{"num_hidden_layers": 13, "hidden_size": 320, "num_attention_heads": 5, "num_key_value_heads": 5, "head_dim": 64, "intermediate_size": 1280, "vocab_size": 8192, "hidden_act": "squared_relu", "norm": "rmsnorm", "norm_place": "pre", "norm_eps": 1e-06, "positions": "rope", "rope_theta": 10000.0, "rope_fraction": 1.0, "qk_norm": false, "attn_scale": 0.125, "bias": "none", "tie_word_embeddings": true, "parallel_block": false, "init": "uniform", "init_std_qkv": 0.0367, "init_std_o": 0.0456, "init_std_up": 0.0526, "init_std_down": 0.0526, "optimizer": "muon_variant", "learning_rate": 0.00895, "beta1": 0.95, "weight_decay": 0.0, "lr_head": 0.0106, "max_grad_norm": 1.0, "warmup_steps": 200, "schedule": "wsd", "decay_fraction": 1.0, "decay_shape": "linear", "final_lr_fraction": 0.0, "batch_tokens": 131072, "max_seq_len": 512, "doc_mask": true, "train_tokens": 780400000, "max_steps": 5954, "dataset": "wikipedia_en"}
MLP neurons of a small language model. Each row is named by its layer, matrix (down: output weights) and neuron, and shows model dimensions 112-207. Each number is 128 + 24 x the weight over its row's rms, rounded and kept within 0 to 255. Numbers have three digits each.
After each neuron's rows, "fires before" lists the tokens most often just after its 100 highest values on Wikipedia text that the model never trained on.

L2.down142:123162116119154106146142131119143114094151094143135156145126143132098114142148118130131098134095097136107167174126135124131107075118130086092168130152137120156145119155105121153155166137107145128094113110081132180143145140105148131109139102097108162123110140101101161126132117138132138089
fires before: "|", "-", "\n"

L8.down220:086150099132132142114102193155114125096117077146165135151124100132064090142116151143125158144136146124130151080134127167176139106127108107161101112120126100182129126121144094143115166140127137133118141101133099128107144086157163138141164120140181132112150147097113118145099114121143115115
fires before: " of", "\n", ":", "2", " in"

L7.down798:150115075115122124120144152121123125120112102150159114110147141105112096169162135148179120141142137123093162110130126135132110144117125132149088167124134122135112092150091133081134146151128118086110126180122135156127169148123113139108145158129137129120112126110106165120113123141153175102
fires before: "0", "9"

L9.down1052:187133133137142118116139173144125129167188134089098149130129111156166126130152088133129137150135159128131123161113087132146129143136119090125121134140100101148139124158179142100108120133145117129158135134151185129142102129162147147131138152140143128117157147133108141117113128141112141126
fires before: "\n", " |"

L9.down140:139143123124121095079123118138108197184122107164123133131095101131132104118135146140146159117155101135152164154143093146103143148135118123127124148148119161112149112086118188148152094133143152152139142174104142140144132143120071108094101105167100164130158158129150125148111133143104147171
fires before: "'", "\n", ",", "2", " ", "pen"

L9.down869:124128105167114138153154156105119121102148175165142146182161115167110147118151150115145139132142187108119114102133126107122104129093171156139150144145110121131106158136111131119142080162143176098141123153150133108132179137140102149108156162126171076126148106137142180137115107102113141149
fires before: "3", "2"

L7.down420:148100108084114121116157119135128132096160113176095148121137140156133131148115161122132145156113158081099144104080168206069165111141108126100107123161113096139156108118141152131124151155101079126119136115123134135169092108129156100155100121126148158124144121121160133146136126100100069155
fires before: "\n"

L9.down90:131116123124119138097161140131101083138160145112104156170109095132125137137188114077173117183102138121111199145124107119117120121129109131165094101105115153172115125120135086160136097107140153126168061121160136138142107117090140127104136131119127109127153121131114104122115174153136098129
fires before: " as", " known", " in"

L7.down1230:130146128088112083104143147105102125095153125128126124131153114149131150130147124159142130118108141110126131142175208111136119137106171108134149132138117119126139136133076125142123116117128192142155117136078147131138098131125102108143116125152081099105134159154136128104154111147121146145
fires before: "0", "1", "2", "3", "4", "8"

L9.down367:095111160118120173126125141135117113111166109146094109131163109181116119085140151152111102146076127128109136173086093156155136130106145119143135130151131132138083146091154104073121153143078130099110152121138098118150077101143135104165132127119143120155093140124147089134120145162104121130
fires before: "0", "4", "1", "3", "7"

L8.down540:127111143096094110154140119117062135133108106177111088127186175106135123163162171128106138136117138131141126084131115133111111146130115124124128135124107114123118109131120077066150148155090117107154132141109115116112139120163100119084115126130082116100095149112128142124119135130118133152
fires before: "0", "1", "2", "7", "4", "6"

L8.down1153:126149121130180123166150118130143179087110101122133137176120111126163154142100120125122149164144099146067144149159153111156175142129112092130139118153116133121137196072119089136103129145129146150073083134115089112136137130144156127062124111135104149091093131100120128123143122122119128146
fires before: "3", "1", "2", "8", "0", "9"

L8.down724:143111124086138122130112116185120145130132140118128124131115125176097127148174153111122056138109129134158137098130116090161122110146152152182100122141119121120089083149117112128170140168163144109148105094138079098161120117148118106125149123111169120161122080169117127094124117103105147175
fires before: " |", "'", ";", "1", "9", "5"

L7.down911:101136128085056107143095147131162085115120142109101129110136130109176118118130098101154111135113153054142195101085129109111109135116154113141127150154131112164127092108101108119108140096130130127152141122148120098114167125123109152164104157145112107170129087082124153184121137117115114180
fires before: "ed", "ing", "s", ".", "ation", " "

L7.down1186:122129115152124165165102111114124154099147121140148157170135084156121115150096109099167078115145124116126153119149101140140109109139157108133152130141141146115125158092116079137144138148153118120114152089131138135121109096110159143110095171146104130144137116143155123175124142098163098143
fires before: "-", "\n", " "

L8.down0:115091128108093121146166147133126114097125146098092099133109139096165179100165081133159158095135145114125135175106147108150115132114136115125087109136132117135129186106153116150126149153136113117154106132131144120135141168135135176111092152109118163139097125117150166113116170121134112117
fires before: "0", "nd", " |", "–"

L9.down418:117146161133098143142128079116150090114102112113148119100186131108111132137099156144087138139149090104105116140143158125147112170106124134151131152133113122145148143129109184129132175183096110153094144160104136120138118128130176154123121152098127101123132137138088110165080079107125132070
fires before: "3", "1", "4", "2", "0", "8"

L7.down291:130099105136104124152138122106129121091124104155158149126133099162149138178122078092120122118110123100141131146142128150161126112114107171115117134157097138111141109129062131108132218107146186132130112116138144109150121085087101153146111110162105124113137107126118166158148212143123128148
fires before: ",", "1", "4", "2", "8", "7"

L6.down515:164126092149130105098146144133106095120179131125113137126148161120125150166139107146111147158143123112088112120161163107111099177128126109109179158084124105133112088111149096120119127150138093144098129093164124125131148121098177092123171135127147127134089124116104146106131167118134089105
fires before: "\n"

L8.down726:157122147145113126141129113175105154127114139127132124126195155098133115126158141123121100137157129135146136134106147166098113184138132122164105114143087096126130125151159150131124142117147080111112154136134141122113178133140164084120127087111160133134122114092093100110117162149133091105
fires before: "s"

L7.down441:119164150115110083155104093136129130130136097078149114137162118142106126100147123128096127149137106137073158139105148150147137141116121143113133105099128144125139064087121132170133090162124132128152092108121070101159154130121119139179151144171101155083164130156075141122158159159120109137
fires before: "2", "1", "0"

L9.down992:172137126147139134126126177133145139114136153051106112125124107106131087096128089112129128198164106111120148107073117152122153148139113158098133109148079127120121118099119131155132114102148154107144096106113135124166111118131122133117109132128166097167150185118125146136103136138128096136
fires before: "1", "2", "-", "3", "4", "0"

L7.down479:130113129080118124137146150072089142128128099134099147114114110122116172133118126123113130153120113075167153160089127118129132144143102167097110157116149104099179174091116107149120119126162121134143081089125146116136146115153121133157082124126110142175092161181070108111126136140099128110
fires before: " ", " C"

L9.down471:115105174136109100165152113136121088153170090106145148193164150129143129096130145136129130109102128101123188107116123117143135113142119149136123162191114162139125120083124168133155146121136094136130143130186162136098140156134073167155119105148124093092133104108103115127156139119111162117
fires before: "0"

L6.down945:120124094111177091135174131162129136078154182139121125125120113148102125110178117103107152107085126097131176155099152124108087092145154175140121096116138147097143131127138143091125135124094100115123081169110152092120128095151163153130115109144148138144107146120117154143093135127123139119
fires before: "\n"

L2.down1094:162097113080082135112072134134094146149128106157122125097182114154150078125168090118148152093114127129166138136142109120124137144132129129114162128128178109133086140142146164115142146137119127119177124121143124139144124126092109189122177111097103103146164149130127145102130128133135119067
fires before: " |", " place", " ", "/"

L9.down80:093131152169092127145137133123160108127132113109153086134103113100141117110106163132152075120141130097131104098131156113096157158124112098150125082142156109140135100087089167150155125114128116134123119130127147150116139107132144131142166146113114089129097162099210127145115127132136115130
fires before: "|", "-", "\n"

L8.down1203:117205136116141124115146107115063120130145119104167122087098119097094095146112148099129093129132124116077169124127130136117092167150139096127144136159135115148137145153092148131117123097097106122094125145125114211123154098154181121140157126127140147116152110114102174149128115161180098125
fires before: " |", ".", " ="

L9.down882:129119109102090165120147128108149155084116140129147131149134176132095113129097122128130103069107137141078098146122159159098133095110097120144123149132132139141136132146164138103105107080170080160135115195161123085152132136150139113106119156114107113136135109159159113090151106159131138129
fires before: "\n", " "

L7.down301:129127143135134151130173127119132145116116137153124157105125109154134190130146105174107113123074127109183110110119080108148102126147145119125114141148162160135135113134108168100161149189156168128150145115081149131129123129111119144163155137169137154145153125163117136127149084105125104126
fires before: " was", ".", ",", " is", " of", "'"

L9.down4:148138117125137156146129082166099115105121155128157110106122113130113117140143123146120099121138166149100135114114126146146119136119076105142133125193148119116167079123120126146125134136147152120110129120090102141125143118103156134125097152110153131082158139131126125144131117103149131158
fires before: ",", " |", ".", " –", "–"

L2.down1270:112170153106143118105114154069155118096138139120130172115115152180154135085128145150094113090108125148135134131106143123134092101146164140119121092133122102131132059109132061101145100137123110128099128160128144149130136130123134088119157129134090143137095102163107119116141147133129115113
fires before: " ", "\n"

L9.down1233:088147156129148139140115131134105119118071148091126083156118130108164141101181127134126076124146165117112114127110144129063136145135141149144126121169144129125142157126170134110121094145131188115119146124095138137130151153155178127117145079141097114114121142136116129121150105160111126119
fires before: " ", " June", " July"

L8.down1113:103146164146124122150149171144118129094118122110131122101136146193153161117131137128176140095130120158124128151155103150148101116122133108147129132154116106124120131142167148160137117126118076078113120141093105108132128117166144118148092106100088140168155054170101080122111133136129114135
fires before: "s", "han", " "

L8.down530:106187140117128142150124141132169146128126127135118087125124139146081104119099114123129105131139126136100126127092116124146137131107136153101137107184126120132115139156128148096123124114167148126124105121161143098090162129117122103124112123111152124123137111146137091163109109089160100113
fires before: "\n", " The", " It", " ", " He", " In"

L9.down1025:123188135172125086135146129168151145149126151132122111134186116144160122143159108118164123078163135117134148121126138115148086129162098113087170118127162160139148141112181133129104086152114118151125094120102152118099079151120151139134115119136139129142129129099139157127144133149126126174
fires before: "4", "3", "5"

L6.down1209:136144125129107111152121165156129132102136157135107086114139128158108088117114111109126156085091111126088132166133119097111095128101134126138112110119132126096145119117105127097132122113130162134139096139158150083140162135107177126106123133121128132163161110131128114169144150121147139132
fires before: "\n"

L6.down992:128124085113143136114089150124085106141124098116144135116139145121165128116123110135116147117144140135144122160148142118124118127147138083099104158128120134157122124121132106155147111123122106135138146154128116098114138081108126142091092121129151105150131141087128121133114125111146119146
fires before: "\n"

L5.down647:107129122146091093053090140128138124114134148130163122135131129156113150136134124126141131147117104122140143124115137098105149153137098106147121105170171155117123138126090128106162079164096155121114105143125129135123131097109155097162139101161140156163120140122139102146116113091160128168
fires before: "0", "9"

L6.down628:182159113184127176123098130165121114082166124167122091111158111108161086147134103109087117156110136145169142154153159135115069140139138144161101149153165118082157138117117129139139150139095163137150107117152188149122129172100129116117117181147160162137099116121137139123152106114133119115
fires before: "\n"

L2.down584:131154169128111112130133169091159098120081151149113110124122110115163125131147151131118119130121065128126135117119119156132069104140144135112107154159064129124118126099160100133124108131134117120099121112128147106124117127145127138138165109136094122139097161131135112117109103103143119133
fires before: "5", "4", "3", "2", "1", "0"

L5.down171:148087143165105119119111153078120133134093110156124171130133121145111168127072136097093134115143124150116092153127099143150121129128119154096109106098165153132119160121141147121098120126194115104158116114124115153132173147168117118123118147143131101182118105132121131117151134102092125116
fires before: " ", "\n", " New"

L2.down876:140117136173160150105152133135154128123075162115153129153135107131135171151117149135155132078150101109153160132134152098130104117153144074129085117154121122071154114066146129123137146174149091109138181151156081124093130135096091177147108080109157145150155134099141155151129129092159128105
fires before: "0", "4", "3", "1", "5", "2"

L2.down1176:127129107122138132138171152141165095133125133162108123128119122129096146137159114119142117099115139128169145093112148095097099126093116120104157143122104103136115157142139100115126103154133085104128147132091150095128127149122143133158175154139199139156135203138144119108118131112126105154
fires before: "0", "6", "2", "1", "3", "5"

L7.down210:111118132144160113097126130136141113124120145149088125171126137155094108107092084129164122099109117119133133153146150186092109110108142137132144131140122133147122131132136134097098118083146121123095110099156129117105104141129116116134178158123106145105107115100198118093117142113087096110
fires before: " ", "\n"

L8.down646:116122117130151139110116134109159093165172128104144090108153127158136148147178127108130122118121173117106096086113182144135160098148091113083110118091132133130075108122152136128145103120177081121140173144119111159167144117136163129088150092177110122106165143097129134124177084150109129127
fires before: "2", "9", "1", "7", "0"

L9.down1092:137154194145139102132078120115093109182124137116128146115138118103099105124112140157125142117126129108147134118125142107105155112108132117141162149095131141141131104070144156063118139099105139145122134143136139175146094090137120109112150109124133167182159136140098153147141137131126134121
fires before: ",", " the", " "

L9.down1015:121147121118121123157107136093100121150153107100095112162122106104070144121120114110090129165102150129105119144087108135144109136110134194140139179149115152114129132137101105130148091131105161105163105129136133139152133153133149168100097156119174086098117120136071123128133117121078158115
fires before: "2", "3", "4", " ", "1"

L9.down1067:164126161132172069155133104129154125143108144109125100142133141113107106088106121121118126118155117144128130156120159141094134090131170140104136104125112131164103139138168128142156109108138138114117121116169121144145157127143116177119155129132125088107154154131149112140144126164103096134
fires before: " ==", " ===", "s", " and"

L9.down1189:094194109102095115131165143147148131142117157138101098097087145147122137133128105162117128129109141129117154101159126124109098095094137145157125129132133113128102100113092132110142144119113152154163115122128103140118154120095098107156132114119108074118089122115152142137133098138122105111
fires before: "|", "-", "\n", "The"

L7.down533:177113147092135147137103117178096106129171124143123081102145163174128117160136124117136113134136140148167132113150112106184077151133118118151132166150124148124116128089130148164144181105094161098112136145141146155115151115114110108140063166122113145143174156111164144149137107129138120124
fires before: " |", ";"

L7.down941:139189120129096146125154088130128159133128128148137114154090135076137081155149143127109107129127110122140145142123136120156131122114139136159153094137108096111124081129151123146101183150116139113105104106140158136128114090133121161095152133124095097145122167134103117183157146154132128129
fires before: "|", "-", " |", "up", "|---|---|"

L8.down809:096092164165150141116117139145124142115110172170135132162172095113082126115121125128159124103112145122166164160150131112142154136101140081125113156142143149145139164112124136099141103144144089115130090137123153153150155148138127120116091121154153120117146157100152128084124171133117163109
fires before: "0"

L9.down79:144140125119115124142100116107132159135130128125106080111080160144139149105104170137145117111100155093159123128181160104131152125141127076135145152094147108135137122129106108126120131130121154114114134097091150120175129101152138109136107186116103125107094117061122154117136100118182171127
fires before: "9", "2", "0", "8", "7"

L2.down1105:127148126133115119140089089125110150111120124126110098122147137128153104101133112115112149114144124130120145128075128139089115182139108097101125134135124136158154161105103108138112107148121128114137125144133121143115147117095093209118065116160161112166097107131100120146142126096127140140
fires before: "\n", "-", " (", "ar", "."

L7.down435:112121149127108099175174164117148153117142111169127125121173141149154135088125121138123148122147124150144164110102133140104097144116130129116094183142100113096125078144077079120120171137092126136119128096126131134143078106111109087133110135166125110200142132074163118103139120100175124139
fires before: "\n", ".", ","

L7.down982:187188126131115164131113168154057147137117091146110149165130152143113184169151086146138081101110121097166140111106146150125098163149123130116122123158130125134143125144112117096177141097127160127097104104144139111127112086099162108139100137141137128132144090109120119131174097128118093159
fires before: "'", " were", " was", " are", " is", " Mat"

L7.down147:164170136150065094118107172179145120136138144122119139132157163129113131116193160159087130131116099112164147073132104076092148117098133111117136135131131128157117133179113136082104119120141093171143128113143099169143110143109142143110156121133125108132133120093100115164143134120111098131
fires before: " as", ","

L2.down78:067118120129107128128087134152086161152115122169107141115154113148110128137182112134132121108136154131105106116149101126141116152089169137143135113131161098154137138078137129166087102127140144125161155141120125130123180114080131138151153097089118141124148179093150092140120102160176151135
fires before: " ", "\n", ","

L8.down785:136081125115152159130147146130157134163139123145110126111100130140116182143146152148106147154118147148044160128200149100175112130109138133095118161093091119124154174174127158115179119141142159147118125161111132129128124108174118061084102118086146149154114145099086114114115113080114116113
fires before: "9", "2", "4", "3", "8", "7"

L6.down483:180143132116132106093154087117125120108128102103123121114139117120109125147121146122104159106152143071141119143093080092092149143113154135127141121148121111090144129120117122102152130115067106117126137089149145166123118127110119114146075124124136128140128088097120163138139143143092144113
fires before: "\n", " from"

L8.down593:123083127126093163110174121130138112133092149147141146124098089133097080116096153110125137124162135151119106158130115153116134161095154142134153135093129145144108157119107098141091092118153120162145144115138113079104140118120109113143127140116113126163093145125128118124114112147145132140
fires before: "\n", " of"

L9.down310:136159141117119115130149147134130097143081148156149128102138134114116125135140150174113099121130098127141133166141149152132148132123166129119129129114096062140116097113133160127126147080157099125115086099073154150122135150128104123083119104133123108135145123183123121100152146121121166091
fires before: "0", "2", "1", "9", "7"

L8.down1237:128157152180119136084125137125114168106163117138122107116118121145120097130132147106103135137146113107120123124117117121096111128156101149108071122158128152123151074171117112130169128115109108138128120096104144139139100118118134148171174133100093151083159139100119117151135114139100129115
fires before: "-", "\n"

L9.down1116:136153144140123127103118084097077119124166089147123137143142131139160096135121117118150174123142124134157130132135146126135140118131095122135152125119138166150116109137172186159169157112138149076104136159154118137112151109136102093106145142164180148147134095209097089133138181135138133094
fires before: ",", " he", " she"

L9.down222:095101110124101150138134117191120137111145117117115128182170132121124117141121092148130071158100151124091126121144143153137107114157097140114069139164127104133125126134096119110147171157120087147136148144090108108126122137156130129131129120159122148142135115171131133179111122085093103133
fires before: " |", " life", "-", "\n"

L2.down228:125139126104115120112119145178122158074119118148126125150146112142168149135115118162119107120171142101129148045144096105088132112097093133138142146121132128122131134078157115139123133155134145114134159144144136121169109123117118144103116123132117110155129187127106157148136129086167127160
fires before: "4", "0", "5", "1", "3"

L9.down308:092127121098128137155157130149149099114164107111140126092098136131128140098153135137158114176164124149136165134166151101126146082119129161175127092140155110140137147134113120131141128113122125158082097137129132136133118149094118076125112158119136143126090103116167134112070158152105109142
fires before: " as", " for", " to", " in", " by", "."

L7.down1025:112168120157083139142163147136158113091103093104178171117112130096109115120100093130141100092142144141099163136125109126147123119135121118158114138135131126123123123120131067146098110139160103135148087167151111128185149135123121119143141134137139151145112140095139138101136132142142117119
fires before: "0", "1", "2"

L7.down1260:110118102140153092125137096094113135104093114129145108085099113116130107119137120092074143064140162123103141122146114105152096082130143136113129161167127095153182072142177143111163132177136145161118121163129126113118116104133087108108118138092127126142145130127143131125092116149089126081
fires before: "9", "8"

L8.down904:103060150156106128128122146121134129135096118142110127166162164162093121091132172155114131142123141129153132097118077145120131115100136122121088088118180115136176167120098155142096153148108143091149148162151137148142135147122160119161159118137158122146137076109137136150049129111138130177
fires before: ":", "s", " |", "–", "ed", " July"

L6.down1154:141096122089124099126139141126099081123116143125118132132125095158091130119114118127137143137156124111078090135126155152113064137107125151140133112107121123129101143144137160153113134140066115184135111123104139105104117133150135146181137138144123133100108098123134115113131111111165068118
fires before: " ", "\n"

L5.down70:149168159110143093143129080143092082114082095098102180159154164140115137085132132163085138146126180127131138124128122135111146123138155145129114108207132114115108158122126132153172155116137106126110111125146144103117100088103120150131139140123130107077098162131128118150142130152119111119
fires before: "s"

L6.down70:150168166176131146140148143127142109105134118162110112147180116135113108128152132145088081104097119150144135116137088079125131175102126174130128140143070134157159109131121148145108116132076121154103134124110159103116120181088097102168091107167116155114093130117112116114158085124120151145
fires before: "\n", " was", " is"

L9.down104:133121144105156115089127151099140118127144100116136135117118126158128089058125136118084129107178177119139106132138133148105104141122139116146134168096111084157129096146175138157140138099137138114148141126087058074098111140136087135119134108147126128108139121131070134124169095160110122109
fires before: "8", "9", "6", "4", "7"

L5.down994:149117129139162107139133133120170127119115155128145146125143165116080125090144162140113108155094081148090153150110140133134127135142146145126124131101135143142129149121116110075089144121140070142109107134159136163101170131124136088122141118163114133129146153115095113166129136131183179164
fires before: "\n"

L2.down539:169144102131118124140117126109139073124109123135168140144144137127143099130111131150147132131123154122108155100082156169117149163129132145135121111077073103163179119118153149129116130108170087118111130113139105120086141112157082151087079131107142132150120101130136164126116160172111098151
fires before: "s", ","

L6.down560:139093143167127138125128122131132103113148084111099122135143124099136096135106135126152144125153152102137111135140181169167093139108134142125118120116089197099165106164082106146122127149108091096123049142133150149142127079131155119150155097145152090104141125087141114142114099120138166114
fires before: ":", " /", "9", "4", "0", "2"

L8.down914:078140131137149135128156123121148140142181141142090110133117163134116117090142148124107131105120116097088138121122116105159091121123134132142179142121129144068091159143118188134150142116161155140127086093126153113126093141143143108151141151118122095148114120114112087133133163116135151125
fires before: "9", "8", "6", "0"

L2.down189:109109135150132097079120101168114127112138104125141152120089116136098153141106177115086159147127131110127139102121087108114106149115166096122158096126166111144086100125123165113099102125173148129121133095138101119150115132144125105151116135121122111112108136114126148127169135117137136097
fires before: "6", "4", "0", "7", "2", "9"

L2.down1082:120127152111130087082136146133172183123114098156137154124130119149183134092128105105154123151128135113142115097140137125153090127121141136140175145097126133160114143118129086146135093132095125082119159108137089158123158079148114116151118091146120077092134115116158168140165135117147146151
fires before: "1", " |", "2", "9", "3", "5"

L9.down501:088117117108128104151110152137108113128086082103159083131115104138061147106120163161102120143107147118093167158099114090133129152098100125102141108114133135109129145098159146097138136126162169109110152122114149137157132134121157166109138168127107137147112110159127151154149104134132128117
fires before: " ", " HUN"

L5.down552:127129095091151127130111171125071131146108130154154101088139137130158119095132095132148161079131120146127105154131147118135122125114129102063127154131097113141109096112121130120122101140117120146125111118099084110083150121082160105070120115108131087182131138119160136148116102128110119147
fires before: "\n"

L9.down616:141114141159124123134108142122130160098152158177142134154179111141130109139133161162103085129150104134134106121100109111124107150129127108143141109129156144115096093103153123071110131116092157063099124147157154087149076116088100098167094102085118154137158124077140171132091115152138158117
fires before: "0"

L7.down211:105118113141169120108175124167135124132138119197084142140124143136165100087151115148120166086193125174105146131141147129139155156114135164141118119120110144139123123143121120125126104146145096178171136146109167110127124137122132098124151108123134107126119119058146087157105128139120099137
fires before: " ", "0"

L6.down1069:136163139147143135134060110174141130121125136135122108161102099133132096092114131135108193136123151145150162149122109156108124107124154177122125136159138142132140133164146179111131099111138092105148114138130133111126154126131127114100115139127120107148131113112106111118088143134135134096
fires before: "\n"

L5.down297:134137146141108134124137146108161134109134125118150138121123175130159113140085089122095149146132134146105123115156143087150143145111111110133135157136144152105102090168063152123101113147148115102132126167200145100117139140114106149119142127127127174084157098123159138177121096165158086123
fires before: "\n"

L7.down81:135164095133154132100119148135104100156113124147135130145147138108142121104159122156109105081137104127144167157124112108138113161087150134098123204125141109192130124112132153164123135145079138112153124164140114127108139116169091192137158123119138083128147109079168151096123129089166116124
fires before: "0", " were", " are", " was", " is"

L6.down332:118129113135133161140149086116160107119136142103151137112102116104182115142129104092126095124129174158145097123145112147128125106085128109165099108148151093107129075129167112147113137110123149142080169154114136139143088127137142103115189152130098116091111102139142101158120101170143127168
fires before: "s", " "

L6.down710:134127080105171118116098192182133137133128109116150146088170179108145121101112082136114149074120138142154146159114091145124146158125128099128128138130130082118120118090135152146120121126109166132130128120133136101095150104109135132117163122130132107124133206116117137166112104129121161126
fires before: "\n"

L2.down186:130134077114098143102104103160096100126143105168107136125162134125143130107144103108148132108110096108126131103080170141142116144167107114152115108107148127110124121143137141158104156126147101114162138138128104110160129195145097157099179125128170090136099101152137100165104146125105128160
fires before: ",", "\n", " ("

L9.down1190:136122148128089110087125138181107171120132151162124130156112134124122085110128140123140116163119182126098146105098098142165102154126128136143124130150085157144104126111175137115131140131101159140171175120147080101104138142160163145121119108129132135128095070143159128114129104145141148165
fires before: "–", " |", "|", ")"

L2.down490:121127068136146156092121115153137130125129112137103111097099165133159122158131132115113119115139120124136120104159097131099143141115131123162113134133132130108117118160154089141128128093135117150187121120148123119113113133143142082085123145174118139151124104073120119115157104116131137123
fires before: "\n"

L5.down628:147197108139108115146115111125159181147175130126136102147125095128160119154123083135113154105114158087099127095119119117113121136122083119137151120162122142106038105110101107137112118075161118146174127108170112094149145120111135144138107129142143116123128113101160143170127120102116127122
fires before: "1", "0", " |", "2", "3", "sa"

L6.down401:152131163112088054118110104094140111152108144120150146143152108122117135107100119145147133119114152156083108077086063166175122118147109141119089151132145123125156160109151138138133144094137122115132125139136149166155122104075155132134137153149149137089114108154149145170154120114115140154
fires before: "-", "\n", "|", "==="

L8.down1234:135106099119112157180128126090128106133116123156166153144136143134090106151116140133148150151111103131114122126137072110151144137175124150109149181143142121101106119132081163138150117128129128169122073120094128126156106151150154082153121125149116118173151124116132142112093115105108119129
fires before: "0", "2", "1", "6", "5"

L6.down1226:119119140132130113134118162152167145120169099165190134128123167094146133102130150192146136126130134129112139163104151132133141101083122115133130201139111137147070136122119098078133110167139094193105174156133102136115131164087135142129094156119113155129124091107127119156141107090171158150
fires before: "9", "1", " ", "|", "ed", " |"